{"hidden_size": 256, "num_attention_heads": 8, "num_key_value_heads": 8, "intermediate_size": 1024, "hidden_act": "relu", "norm": "layernorm", "attn_scale": 0.177, "parallel_block": false, "init": "uniform", "init_std_up": 0.0315, "schedule": "cos", "max_steps": 2686}
MLP neurons of a small language model. Each row is named by its layer, matrix (up: input weights; down: output weights) and neuron, and shows model dimensions 0-127. Each number is 200 + 20 x the weight over its row's rms, rounded and kept within 0 to 999.
After each neuron's rows, "fires on" lists the tokens most often at its 100 highest values on Wikipedia text that the model never trained on. A number after a token or word is its count.

L5.up178,209,246,198,177,188,186,208,156,196,155,183,178,216,182,188,199,205,224,190,221,187,189,202,207,213,195,228,184,187,216,190,199,214,165,174,171,175,183,218,254,221,201,183,233,174,233,183,171,195,201,196,188,211,177,221,202,204,221,237,188,239,198,212,174,231,208,229,218,204,170,171,208,181,188,233,185,218,166,187,201,223,221,200,221,204,216,209,208,186,199,176,205,223,224,212,208,193,250,208,211,162,207,184,188,203,231,224,190,227,205,183,224,206,188,189,188,230,215,205,223,156,207,176,203,201,223,174,192
L5.down178,193,164,230,193,219,199,217,142,198,239,219,210,236,248,178,215,187,171,210,229,210,181,183,185,209,227,183,162,235,171,210,212,217,199,193,190,162,187,208,183,207,179,199,175,238,177,231,211,198,189,194,180,236,221,184,182,227,193,158,216,226,207,196,180,169,200,196,203,187,188,205,218,230,212,198,188,193,215,213,203,229,227,189,186,202,201,207,203,246,204,206,187,209,200,210,182,168,208,239,226,189,209,202,231,203,185,191,190,207,204,185,233,199,195,182,185,150,235,230,203,212,177,169,205,206,159,146,174
fires on: "p" 30, "im" 10, "um" 8, "ip" 8, "ent" 7, "ust" 5

L2.up523,201,166,193,186,222,203,242,207,218,212,209,209,187,190,191,178,201,220,195,190,200,190,188,171,136,198,189,192,229,198,166,169,215,169,198,200,225,204,226,214,210,226,232,204,176,212,198,250,203,149,194,210,208,203,197,194,183,222,190,198,237,207,230,219,227,192,229,215,187,225,214,227,202,181,211,231,185,189,214,200,219,189,201,208,200,180,196,193,212,209,175,195,205,158,179,229,183,186,205,194,185,164,199,175,197,211,200,192,186,249,181,233,210,209,208,216,171,183,197,205,219,224,176,174,193,170,243,169
L2.down523,201,226,187,203,248,214,202,211,172,176,181,182,175,177,185,184,215,214,238,215,199,201,196,213,189,208,206,198,185,220,181,194,168,188,198,227,214,209,197,206,185,186,178,244,179,204,211,189,230,199,199,177,199,175,179,194,179,210,223,225,175,220,200,200,164,218,219,223,183,187,225,191,178,243,195,231,189,224,206,216,184,198,158,197,201,201,193,202,187,176,203,199,157,185,237,168,190,219,190,173,181,196,210,200,207,175,189,203,192,168,191,219,192,182,190,204,192,184,184,182,210,164,206,227,212,167,221,214
fires on: "ol" 31, "s" 17, "t" 12, "ual" 5, " of" 5

L5.up61,200,175,233,229,230,208,169,180,203,219,205,190,228,206,192,192,214,214,175,181,165,217,190,224,198,215,196,222,182,205,184,205,223,201,201,192,193,166,153,235,212,194,176,184,176,187,156,203,184,239,193,226,228,164,209,166,174,221,218,203,194,188,230,171,227,198,191,167,198,170,227,186,179,211,205,219,215,210,187,171,189,175,184,165,171,205,211,207,173,173,194,228,178,213,173,161,206,202,209,201,190,204,173,212,195,207,218,223,192,174,178,194,236,216,169,172,180,178,225,206,227,233,214,201,209,207,179,188
L5.down61,195,171,202,173,177,226,183,201,207,219,160,192,155,209,196,219,195,180,198,174,217,228,195,215,203,178,193,210,189,204,199,214,228,202,196,200,224,221,214,200,160,181,185,180,218,213,237,184,200,195,210,207,197,231,193,206,241,196,212,205,226,214,224,220,204,165,189,196,175,207,189,187,198,214,175,195,213,204,183,202,208,199,253,183,214,217,205,174,209,222,198,223,208,152,186,244,218,192,180,223,208,209,200,197,202,234,180,169,205,204,212,179,170,196,190,207,190,168,205,221,214,194,169,224,206,170,185,205
fires on: "w" 32, "m" 14, "l" 14, "ro" 6, "n" 4

L3.up1018,189,175,202,195,178,192,231,195,179,196,220,214,196,207,182,202,191,189,174,188,187,176,192,196,204,195,182,189,182,212,210,216,242,166,165,210,198,226,194,184,219,190,203,211,207,217,190,176,222,226,216,204,167,234,222,228,222,189,181,176,194,197,186,195,177,200,236,255,218,191,198,201,230,229,185,217,250,175,208,193,167,196,207,222,199,203,186,215,206,209,178,233,227,163,211,196,233,160,190,199,206,176,179,210,215,248,193,210,203,199,219,176,243,172,210,212,204,243,200,201,166,215,218,184,210,184,189,198
L3.down1018,234,185,194,224,189,193,184,171,209,196,197,204,217,212,226,182,188,198,200,201,209,229,185,198,233,185,163,211,195,195,190,197,207,154,233,218,222,227,204,230,190,223,180,194,216,182,176,200,204,192,196,180,200,225,180,189,212,212,177,203,176,239,218,192,170,199,179,203,197,215,191,222,217,231,179,180,207,198,166,206,194,248,198,176,183,205,197,165,186,208,178,203,161,195,193,200,249,208,203,207,184,194,226,218,201,185,229,237,215,233,173,192,199,197,207,212,202,222,192,236,181,209,188,207,199,189,238,177
fires on: "-" 24, " of" 21, " la" 7, " during" 7

L5.up548,199,218,172,209,228,144,216,201,185,205,183,193,218,184,187,188,185,226,188,217,191,223,188,252,199,187,216,232,203,208,209,184,182,186,205,223,224,179,194,227,205,175,186,254,192,211,146,180,164,205,175,161,202,186,185,184,215,183,224,182,194,249,207,191,212,178,189,192,177,211,191,187,179,223,188,205,183,199,226,187,154,175,216,224,194,236,199,202,188,201,205,198,209,211,221,192,191,220,220,171,217,202,211,230,200,188,196,194,210,198,215,222,229,200,161,199,174,197,200,191,167,221,211,181,217,216,212,174
L5.down548,225,188,165,201,209,231,213,209,185,179,167,194,172,197,204,170,235,254,194,233,203,220,189,221,213,213,178,201,190,193,163,179,176,234,206,207,197,215,200,188,233,206,196,201,220,206,193,219,181,217,208,205,188,216,199,160,185,195,241,189,189,198,198,187,199,222,185,185,183,201,202,203,221,201,210,186,205,230,240,202,206,214,182,180,198,191,227,194,212,190,201,175,215,173,185,191,225,185,227,199,214,171,228,208,235,201,205,237,222,216,212,192,218,189,221,175,167,227,215,192,220,202,215,199,186,188,194,160
fires on: " T" 37, "iz" 8, " N" 7, "z" 6

L3.up789,178,185,197,219,201,204,226,165,184,248,197,160,228,198,216,204,226,170,173,206,193,174,202,159,169,222,204,204,196,184,177,229,201,169,219,225,230,214,184,209,187,186,207,193,208,176,196,220,205,190,206,211,199,192,143,180,235,225,197,189,211,203,195,204,233,197,234,236,234,229,182,191,185,164,184,210,202,184,212,196,234,210,181,161,208,206,204,167,182,209,211,184,165,189,196,189,219,218,193,210,212,182,204,210,194,215,197,170,228,205,222,218,224,192,226,200,184,192,230,183,197,205,190,220,203,210,212,194
L3.down789,171,194,194,183,223,203,201,229,168,177,191,198,198,242,186,204,218,183,227,201,205,209,201,229,169,208,195,208,233,170,193,170,201,192,177,188,220,214,177,198,187,183,189,192,229,167,206,226,198,200,203,212,197,228,196,181,199,191,216,234,193,198,195,186,220,153,184,215,190,191,208,211,196,197,199,187,191,162,219,189,199,203,232,161,200,204,228,196,258,196,182,213,223,179,217,153,203,206,172,210,221,222,172,219,218,191,199,200,200,192,180,198,162,190,193,209,206,172,201,197,185,207,198,198,225,188,220,192
fires on: "t" 15, "s" 13, "ever" 7, "h" 7, "'" 7, "ag" 6

L2.up285,208,202,193,189,172,210,186,214,213,216,216,180,211,201,194,222,216,179,184,202,195,215,214,213,167,196,202,169,200,185,234,195,192,187,188,201,187,203,212,183,218,205,177,222,211,167,222,213,188,208,185,186,240,237,193,196,193,166,214,210,221,197,163,176,241,260,204,222,194,196,250,202,164,222,226,226,214,171,229,178,197,187,183,249,187,194,199,195,191,181,191,194,211,210,211,205,191,157,183,194,180,211,225,222,187,273,198,222,199,210,172,222,199,191,208,170,177,175,183,199,234,197,193,203,210,185,182,201
L2.down285,194,220,211,211,214,220,215,210,155,190,214,204,190,204,212,195,185,203,194,194,209,182,223,188,187,174,220,204,204,201,180,199,197,186,198,188,201,188,190,193,218,154,188,194,200,190,232,218,204,164,186,204,192,200,201,176,147,190,204,176,196,192,213,197,207,211,216,226,193,199,180,200,232,193,173,196,160,202,156,209,197,215,235,220,222,209,195,204,199,263,200,253,183,195,171,236,197,166,205,153,225,193,222,200,216,255,189,202,214,228,210,217,187,195,246,191,207,214,166,203,181,188,222,169,178,194,205,227
fires on: "ag" 16, "p" 10, "erm" 9, "pl" 8, "se" 7, "Pl" 7

L2.up513,204,214,222,184,221,206,206,177,199,218,169,183,219,229,212,225,181,222,186,184,195,218,211,200,194,219,172,227,193,187,188,163,216,200,221,232,178,211,210,220,191,189,177,179,189,210,172,189,204,209,221,208,189,207,215,237,176,173,208,202,170,166,185,185,226,195,188,174,188,216,212,255,179,166,204,218,261,186,196,218,212,210,209,216,194,195,197,169,177,232,215,169,202,199,214,184,203,212,216,199,169,208,207,190,237,207,188,166,154,204,174,177,207,206,180,218,177,215,197,191,197,198,175,161,207,192,242,204
L2.down513,187,209,205,194,193,196,210,192,177,174,209,163,216,190,221,203,206,204,185,201,229,196,218,185,206,232,204,199,223,193,182,197,205,236,210,202,185,161,177,205,231,199,178,185,205,244,172,190,228,183,175,213,184,210,199,154,212,185,195,215,196,223,203,180,161,205,228,180,219,205,205,179,193,201,219,208,181,179,232,176,218,214,196,170,184,201,226,195,239,192,196,170,198,186,195,225,216,215,211,194,230,152,182,212,191,173,230,210,232,182,207,212,204,235,199,165,227,226,174,236,205,242,218,206,240,198,192,208
fires on: "i" 13, "s" 12, "ed" 12, "cept" 8, "vers" 7, "over" 7

L2.up272,185,207,165,207,219,181,185,248,169,214,190,191,235,205,169,209,201,203,176,157,163,214,193,181,219,229,192,245,216,180,205,195,195,169,213,221,230,204,178,196,234,197,201,213,219,180,197,213,192,225,212,201,212,228,192,200,224,181,168,181,205,183,185,194,206,178,200,216,207,203,226,200,218,220,196,205,228,246,187,179,212,202,227,208,182,211,200,210,213,212,173,228,193,207,205,183,236,159,226,253,196,212,176,190,177,233,215,211,167,219,202,188,209,181,177,230,213,191,211,203,200,220,204,198,189,220,185,192
L2.down272,229,215,222,203,200,231,173,208,187,194,178,207,209,200,204,202,151,207,183,193,212,199,184,170,184,166,211,191,193,242,208,233,178,224,211,186,216,202,213,209,184,184,199,207,190,222,198,197,188,202,175,197,210,206,209,186,192,175,167,186,210,220,204,209,199,201,215,218,193,188,202,200,200,221,176,193,207,211,201,239,202,206,218,219,210,204,173,211,228,186,233,230,149,199,178,188,182,211,170,210,201,245,179,194,211,184,225,198,179,161,202,199,188,198,200,220,160,210,219,202,221,199,193,197,218,169,219,183
fires on: " of" 52, "ical" 11, "old" 10, "-" 6

L5.up658,200,199,195,175,233,200,215,217,207,211,214,193,181,191,197,186,186,215,223,176,203,240,158,222,175,199,223,204,209,261,215,221,177,208,202,182,192,210,194,230,190,156,156,177,215,172,182,166,197,219,215,164,211,204,178,220,197,192,186,184,177,189,193,209,181,208,206,215,192,235,181,198,190,228,218,214,215,229,226,185,208,183,203,192,190,217,194,219,230,170,196,173,200,219,234,171,224,208,191,180,211,175,157,216,211,206,220,204,208,171,228,195,216,217,197,184,187,205,198,202,195,220,171,237,186,198,179,224
L5.down658,190,183,219,217,211,215,195,241,225,196,179,167,229,155,201,206,207,224,211,172,179,208,179,216,212,230,179,176,193,234,201,180,220,238,186,210,193,167,188,194,166,193,220,170,177,194,184,239,181,207,157,199,210,204,204,173,205,216,182,196,167,208,212,230,200,203,187,170,207,206,181,189,184,196,211,196,197,233,216,179,196,188,200,198,165,164,221,175,194,204,221,189,177,196,210,201,219,220,237,172,201,210,201,234,214,190,206,187,198,227,191,217,221,159,204,203,184,189,182,193,165,220,134,232,169,216,198,169
fires on: "N" 53, " N" 34, "ad" 4

L3.up514,168,201,220,168,162,187,195,204,218,163,210,196,194,170,204,212,216,208,191,231,193,169,171,199,222,216,206,191,197,213,243,202,204,190,200,205,193,187,247,231,174,193,195,201,196,184,189,196,212,209,190,176,237,183,204,165,216,229,233,204,217,207,225,177,212,228,193,220,193,190,252,193,204,190,213,165,187,189,227,223,200,180,208,226,179,224,214,227,198,183,186,169,256,216,174,188,207,178,209,217,166,213,221,179,202,206,203,241,218,225,192,236,188,208,198,219,223,230,202,189,200,178,194,204,184,182,187,168
L3.down514,216,195,218,234,173,196,187,186,214,171,205,245,139,179,189,230,179,166,195,210,220,201,227,188,207,191,207,222,192,180,200,159,220,206,192,218,183,212,174,200,204,213,192,215,220,165,212,184,187,155,200,200,197,186,198,177,191,206,228,214,212,201,166,193,191,197,190,219,221,190,189,208,143,210,196,205,197,205,212,221,175,194,167,196,194,208,190,202,206,229,160,210,190,181,205,210,214,168,170,198,191,194,237,186,197,189,235,187,202,222,223,211,191,208,237,217,212,174,217,230,192,216,212,203,200,175,195,159
fires on: "im" 19, "ch" 14, "if" 14, "c" 11, "ag" 8, "p" 5

L2.up95,173,209,205,188,190,206,177,194,196,196,179,180,221,178,196,216,243,177,195,173,200,220,195,196,192,202,186,216,204,240,194,233,216,201,180,202,244,169,177,192,190,196,237,184,183,191,229,195,222,180,190,194,198,197,197,195,193,187,210,177,217,167,205,230,216,200,127,218,191,242,225,209,218,203,206,232,224,221,190,212,185,216,207,203,170,177,172,186,191,230,187,226,191,211,233,175,200,201,233,187,190,191,141,214,189,220,222,183,183,211,233,195,199,195,224,207,179,208,208,208,203,245,221,229,193,194,169,187
L2.down95,244,184,182,197,221,167,194,191,228,197,185,196,192,213,172,166,208,186,198,201,211,198,211,192,180,176,231,193,175,242,220,176,170,194,191,186,212,214,175,194,209,163,188,218,218,204,232,162,216,189,163,208,165,174,219,224,192,242,186,214,224,221,224,248,227,220,198,190,191,226,210,210,198,190,222,170,198,179,177,197,213,216,219,208,203,185,219,211,209,224,195,212,192,195,209,188,230,210,207,199,215,218,183,204,194,216,186,236,188,233,199,190,212,214,153,202,195,204,209,195,218,207,182,212,217,191,223,205
fires on: " of" 22, "-" 10, "erv" 10, " (" 9, "land" 6, "our" 6

L2.up799,184,208,200,206,195,186,186,159,174,209,194,202,223,225,186,211,201,206,209,197,203,201,189,202,199,174,234,210,200,248,226,191,192,203,175,202,194,200,205,215,214,186,191,183,206,139,202,167,219,202,199,204,194,146,202,246,208,233,198,189,215,188,210,210,176,209,179,229,191,248,225,206,243,189,187,196,177,153,212,180,193,167,186,191,211,234,187,218,182,203,168,197,182,204,172,199,203,198,190,194,197,209,172,217,201,195,195,173,218,228,174,207,213,232,189,198,161,202,168,192,213,221,181,191,195,196,217,207
L2.down799,195,191,165,197,201,182,228,215,197,207,182,203,187,200,193,186,207,175,210,204,221,222,234,194,186,202,197,217,184,187,188,186,182,203,155,235,197,218,177,177,229,225,232,224,237,217,194,183,190,233,210,212,190,172,234,210,194,215,219,195,185,193,197,184,204,202,167,180,219,180,189,173,230,176,186,169,199,215,202,206,208,208,204,157,180,212,197,212,194,203,191,222,227,189,190,215,234,182,220,168,199,179,204,190,171,209,222,206,209,217,215,180,162,174,200,215,180,212,210,202,224,217,225,201,221,212,235,178
fires on: "it" 19, "ep" 9, " Part" 9, "ib" 8, "et" 6, " St" 5

L3.up968,212,223,200,200,185,228,220,184,215,222,206,213,159,210,190,204,179,206,226,192,181,189,190,192,193,202,188,172,229,215,202,234,170,173,200,205,197,204,164,185,234,223,210,206,221,202,205,178,228,227,215,202,198,211,244,200,172,216,194,208,187,177,198,193,218,206,180,182,203,192,181,214,235,219,184,195,226,187,202,178,198,252,226,210,215,196,218,236,143,224,212,184,187,171,236,200,214,229,226,179,241,184,232,183,199,190,197,201,168,179,203,209,175,209,193,219,197,198,167,191,163,190,179,215,211,201,219,208
L3.down968,185,200,218,182,192,213,156,216,206,204,188,183,230,220,211,178,207,228,184,201,209,171,174,189,190,191,215,179,218,195,183,231,212,230,196,214,193,175,228,205,189,212,180,222,202,194,181,206,210,178,185,168,222,232,236,207,200,217,190,192,165,203,195,206,213,207,217,204,207,164,223,188,196,215,240,223,209,214,203,222,153,171,226,126,190,200,188,197,212,187,206,203,196,193,208,170,184,182,220,223,185,220,173,211,203,201,206,206,220,229,174,175,212,185,207,184,178,184,211,193,195,183,179,203,182,205,225,240
fires on: "ed" 24, "ated" 16, "ing" 13, "en" 6, "ter" 5, "t" 4

L3.up995,225,208,250,197,178,204,222,177,207,221,167,212,206,212,185,186,176,208,227,201,183,204,220,194,212,195,205,161,212,227,220,177,197,185,231,160,162,200,195,219,171,205,180,216,209,182,231,184,203,221,218,232,185,192,207,189,208,181,219,228,177,181,192,195,194,197,207,211,240,193,197,219,202,222,226,197,198,207,171,199,199,188,193,190,198,190,234,210,159,212,187,200,158,215,206,177,186,222,191,181,238,222,184,164,175,179,184,225,171,149,213,229,197,194,258,192,167,192,198,167,190,195,251,201,223,202,198,177
L3.down995,228,199,203,247,206,205,186,251,194,191,208,186,189,204,200,256,203,197,174,206,216,211,208,197,177,209,222,199,186,194,180,249,207,222,190,187,181,198,205,207,211,223,178,205,220,196,194,189,208,210,175,215,164,205,179,184,207,211,203,224,185,205,201,238,222,184,205,136,196,173,199,190,207,203,200,227,207,211,193,218,251,217,226,191,170,198,214,220,227,182,189,193,214,229,191,220,189,212,215,186,173,233,207,202,195,173,249,203,180,160,162,211,187,208,222,210,184,204,227,195,208,185,190,179,217,211,191,173
fires on: "ed" 25, "ing" 11, "duced" 8, "ated" 6, " August" 6

L3.up938,186,224,199,193,223,198,227,161,214,188,169,191,186,200,172,205,185,197,185,233,194,216,191,188,186,209,207,216,208,259,192,213,192,198,168,178,198,215,230,211,189,218,191,219,191,202,214,230,181,225,243,208,240,226,227,203,211,202,190,185,213,176,210,163,181,193,216,175,206,244,168,186,209,206,206,190,207,162,190,207,173,222,214,201,201,199,240,215,180,186,190,202,197,182,200,196,199,199,199,195,206,220,220,187,220,182,186,176,186,211,205,207,199,202,219,201,198,176,221,175,209,225,201,161,191,166,225,198
L3.down938,200,159,196,194,188,177,194,194,196,233,218,200,194,224,209,201,212,188,197,190,183,218,165,174,212,186,193,202,191,193,233,191,193,205,233,197,192,217,183,212,160,197,186,199,216,185,202,220,204,207,207,207,203,204,209,201,209,220,224,214,173,198,197,197,172,177,177,195,209,231,245,185,244,224,176,198,223,189,209,207,181,230,192,186,178,203,219,183,201,175,172,230,196,247,228,179,206,187,191,252,229,184,191,184,198,197,194,183,206,223,210,161,180,193,187,224,186,219,209,196,196,220,205,206,157,232,198,219
fires on: " con" 25, " comm" 22, "on" 16, " Comm" 10, "omm" 4, "i" 4

L5.up356,194,199,181,178,214,184,201,207,222,194,206,193,193,171,177,216,221,184,177,180,184,192,217,165,142,226,194,216,173,206,236,219,198,155,174,200,206,221,187,180,217,218,201,229,212,188,228,192,202,225,197,203,209,205,187,229,214,210,195,205,196,170,210,182,220,200,223,218,154,228,244,238,194,184,191,187,254,217,169,152,197,235,187,216,192,217,205,197,191,204,211,231,193,196,208,210,211,161,163,209,207,166,175,149,209,188,202,207,205,202,215,185,190,175,181,191,230,179,193,227,160,220,201,166,185,239,203,219
L5.down356,205,191,216,168,179,206,202,205,197,247,170,173,208,196,208,232,150,210,214,200,216,213,206,184,186,220,191,168,200,217,202,196,178,158,198,181,234,200,173,195,203,186,211,204,211,233,197,196,201,221,217,204,182,200,158,186,221,222,213,215,191,181,154,196,207,205,191,142,183,205,214,158,196,169,210,180,205,185,188,236,218,224,206,227,183,196,199,210,217,178,215,198,210,194,174,185,201,253,210,184,214,196,202,223,193,207,218,209,182,184,191,202,162,236,205,218,219,179,206,175,182,194,209,173,191,206,196,191
fires on: " de" 17, "-" 14, " Mc" 11, " of" 11, "," 9, "–" 6

L2.up863,202,226,203,171,209,227,240,200,166,202,202,219,216,235,196,193,208,168,190,180,193,183,237,213,231,200,181,198,202,188,192,216,176,203,161,256,217,195,214,182,175,211,209,204,198,220,218,209,179,246,178,216,220,252,227,225,171,217,165,210,169,240,203,210,189,201,219,189,206,216,219,163,154,211,193,204,180,196,178,210,202,203,178,215,212,235,210,173,220,180,198,217,223,183,170,214,216,191,175,196,174,220,178,194,190,178,212,166,234,190,194,176,226,170,202,191,222,171,221,194,237,219,161,186,189,186,197,212
L2.down863,208,197,186,222,214,204,199,221,189,206,211,193,186,230,194,184,160,178,166,229,194,210,200,217,233,206,179,216,184,234,235,205,222,219,193,169,168,208,187,186,213,207,214,203,204,179,224,216,186,211,206,200,216,192,206,222,217,187,202,245,184,205,196,183,181,168,209,162,178,180,215,197,196,230,200,242,235,225,199,156,176,191,207,157,196,232,219,195,212,199,203,222,248,174,188,238,211,191,195,213,201,206,174,180,190,222,194,177,182,223,181,226,178,193,209,181,195,211,213,200,156,203,209,203,171,184,180,202
fires on: "b" 30, "c" 17, "d" 6

L5.up172,192,204,201,222,244,190,200,184,193,207,194,207,186,208,193,171,166,189,217,186,174,209,182,192,223,208,164,207,198,207,175,212,174,166,173,177,220,225,203,226,243,219,203,176,210,214,211,213,197,194,185,192,195,227,225,175,210,243,234,188,210,162,220,191,208,208,208,182,236,211,218,186,190,197,224,209,188,221,213,213,214,201,174,242,196,198,177,171,230,213,169,210,183,188,207,194,174,179,196,197,188,171,206,206,226,205,205,196,198,209,206,182,188,202,250,212,201,206,186,217,192,156,199,220,218,203,199,190
L5.down172,190,207,200,181,186,196,211,188,171,191,189,168,185,210,192,202,203,190,184,204,205,207,207,183,185,227,232,222,205,151,210,220,178,201,201,220,147,216,187,174,219,172,212,180,166,190,210,248,204,189,206,175,178,193,196,178,168,201,188,200,180,179,148,224,187,183,194,219,225,205,218,200,167,232,232,191,205,218,222,217,179,204,158,211,191,207,199,217,214,214,224,208,171,226,181,205,153,216,173,220,195,221,202,211,214,201,193,164,177,219,218,204,192,250,188,198,201,213,192,196,193,225,237,178,208,192,209,158
fires on: "le" 15, " in" 14, "he" 13, " with" 6, "y" 5, "st" 5

L2.up630,196,211,204,187,219,205,192,212,214,189,207,239,223,187,198,196,183,193,186,210,188,170,198,229,192,211,226,160,190,193,144,246,203,187,190,197,166,218,199,248,221,205,211,201,170,157,180,200,229,187,179,219,217,173,183,208,220,186,200,189,200,190,222,200,197,175,229,243,200,199,187,223,198,154,206,198,190,189,227,197,185,202,144,198,213,191,232,218,211,201,209,201,175,228,183,248,181,220,182,235,219,167,206,202,217,208,223,160,198,196,204,198,198,208,214,183,209,189,202,213,229,161,206,214,194,232,172,209
L2.down630,176,219,163,173,201,198,220,203,198,205,196,198,190,207,223,201,188,200,182,227,245,191,211,202,188,179,232,199,168,194,203,228,221,218,187,222,204,207,222,212,203,197,217,237,221,185,172,180,182,197,194,214,197,190,164,215,183,192,228,193,195,226,205,174,224,204,162,156,209,219,206,177,174,218,211,189,167,198,212,204,215,217,204,271,206,169,180,179,217,208,173,180,221,205,189,188,199,225,217,195,227,198,226,189,222,161,219,187,185,195,183,166,181,196,190,175,221,215,189,203,247,219,238,207,179,171,198,166
fires on: "im" 34, " prom" 22, " inter" 8, " term" 5, "m" 4

L3.up30,221,205,190,250,203,210,168,199,206,173,237,213,252,215,216,179,211,201,196,174,175,204,172,211,195,187,213,197,201,190,224,201,173,215,223,181,187,200,158,237,181,221,210,177,225,230,180,201,172,211,247,199,213,195,232,202,202,165,195,192,201,144,199,207,201,164,182,196,220,183,223,194,180,208,217,200,226,202,201,214,201,177,217,172,174,207,190,203,177,191,214,189,187,195,181,193,194,209,215,173,193,195,179,194,207,239,180,184,180,215,192,165,194,193,215,212,228,212,217,196,200,205,214,217,204,191,165,244
L3.down30,176,185,211,199,223,225,194,194,159,196,192,201,205,202,209,192,210,165,220,204,218,251,196,189,186,209,228,176,202,217,183,173,203,206,211,207,221,233,212,193,152,198,194,184,186,206,190,205,244,209,200,186,192,204,199,201,230,196,182,217,215,210,214,233,184,210,220,193,214,241,207,219,195,193,200,175,210,195,200,211,181,204,199,249,233,218,179,213,188,244,218,202,227,180,199,203,194,194,150,183,188,192,201,216,202,207,193,249,192,217,206,169,208,227,178,168,179,172,209,169,209,202,177,184,190,212,221,133
fires on: "n" 25, " par" 10, "ar" 10, "ed" 9, "l" 8

L3.up458,189,200,217,198,207,210,224,219,200,227,205,166,183,180,231,214,235,195,182,210,211,192,171,184,204,193,244,203,211,204,192,215,195,182,169,202,202,219,228,223,210,205,195,231,234,223,207,194,180,195,182,197,252,188,187,202,208,211,206,205,202,201,181,180,167,217,215,254,194,224,207,210,207,227,212,216,191,210,235,196,212,207,210,176,233,176,214,196,180,220,198,214,198,190,199,205,202,165,222,212,237,215,199,215,179,239,202,188,204,170,201,221,182,216,240,219,225,215,155,190,226,173,228,191,196,214,206,166
L3.down458,197,180,190,183,167,255,183,213,217,221,210,180,194,190,193,179,207,199,204,223,186,195,215,214,200,192,183,172,179,173,191,182,192,218,191,198,222,191,201,176,183,216,210,215,163,198,227,192,216,185,154,207,201,168,167,201,196,218,182,183,209,194,189,187,163,207,191,195,191,237,215,210,176,183,189,183,197,204,210,178,197,187,226,198,206,182,212,194,215,217,187,217,204,226,196,230,152,229,193,170,181,216,196,229,180,211,196,175,197,198,181,227,200,229,197,226,230,200,186,244,227,234,215,199,219,201,206,228
fires on: "ent" 12, "20" 11, "em" 11, " 5" 8, "qu" 7, " 25" 6

L5.up693,184,186,207,163,178,234,190,210,201,220,202,184,207,163,183,204,238,153,202,196,208,168,214,198,191,210,216,170,175,166,216,201,208,204,188,189,196,213,221,235,215,210,189,198,214,199,178,190,214,217,184,164,216,135,189,184,214,221,207,196,191,193,194,222,190,173,237,202,219,177,208,217,190,218,239,193,201,209,196,205,201,177,218,192,206,224,202,219,209,221,199,176,203,199,197,206,191,174,187,214,228,223,208,190,186,214,206,224,226,195,190,169,216,226,182,203,194,214,194,176,211,194,166,196,190,187,183,147
L5.down693,177,218,174,223,200,228,191,225,195,176,222,219,196,177,196,201,193,158,200,222,210,202,194,168,223,215,172,216,205,195,194,193,191,171,179,197,253,216,203,215,211,251,184,244,202,171,180,204,190,195,222,196,156,208,227,211,170,203,199,183,181,214,221,194,183,207,168,234,199,194,192,158,187,206,207,187,187,219,193,199,223,192,201,177,199,234,201,202,212,237,176,241,202,206,200,230,207,185,201,204,195,163,188,147,205,184,230,243,230,145,199,192,225,211,191,181,242,167,214,213,232,197,230,202,202,213,182,171
fires on: " Sc" 32, "p" 17, "c" 16, "st" 5, " De" 4, " exp" 4

L2.up882,200,214,179,157,183,194,202,161,148,239,187,179,176,226,189,235,198,178,204,187,181,194,222,207,211,192,174,193,198,214,229,205,156,173,222,230,177,205,195,189,210,215,187,203,208,181,178,242,222,206,183,207,200,197,202,191,192,231,219,188,174,237,194,194,229,206,202,208,186,217,166,208,198,219,231,208,163,246,221,214,189,199,223,211,191,202,181,171,197,205,196,195,237,169,171,199,197,202,226,189,208,199,173,169,216,203,197,208,197,211,203,217,213,199,184,191,190,220,176,201,189,223,193,213,211,215,205,152
L2.down882,211,219,184,188,214,219,182,222,223,208,186,184,183,207,220,231,180,224,184,215,199,197,202,228,220,221,206,218,198,193,192,179,197,194,189,210,206,195,199,215,180,222,212,208,210,191,201,238,198,245,219,195,195,165,238,213,190,246,164,194,170,178,207,202,169,194,208,139,185,171,214,175,208,204,203,209,195,219,190,225,198,224,214,192,212,230,234,219,163,206,200,174,221,179,223,195,210,204,171,222,179,174,174,195,182,196,186,186,249,193,203,189,194,187,223,203,217,194,164,235,201,186,226,226,183,231,193,206
fires on: " d" 53, " V" 12, "ent" 7, "b" 6, " P" 6, "ost" 5

L2.up843,171,209,230,189,179,206,184,196,197,204,210,182,200,195,167,231,150,232,179,215,201,194,210,157,201,165,212,207,234,170,213,161,183,181,189,211,204,215,212,194,233,213,218,169,208,192,205,229,196,230,161,188,195,205,177,186,216,215,166,194,237,198,211,219,162,204,215,222,242,191,185,195,168,195,215,193,195,182,211,216,205,184,191,197,213,212,244,221,170,199,205,226,235,191,188,195,216,207,187,184,170,188,205,194,200,218,215,199,201,217,211,192,208,186,194,200,181,205,195,197,181,177,203,195,189,224,209,191
L2.down843,207,187,206,198,184,210,201,194,166,210,212,180,191,200,222,182,196,188,215,192,187,179,189,188,207,186,220,198,169,211,201,190,224,188,200,229,204,204,203,221,196,188,201,146,219,225,208,174,191,191,191,190,209,173,185,182,211,219,220,196,211,221,185,196,192,200,174,211,169,216,176,240,155,204,248,198,175,181,215,221,178,230,201,197,225,223,201,215,195,233,191,237,162,196,180,162,238,208,172,176,205,216,209,198,227,212,200,157,230,245,181,218,211,213,206,230,195,218,212,201,203,244,197,195,169,196,164,191
fires on: "od" 14, "ida" 12, "-" 12, "at" 10, "re" 9, "ve" 6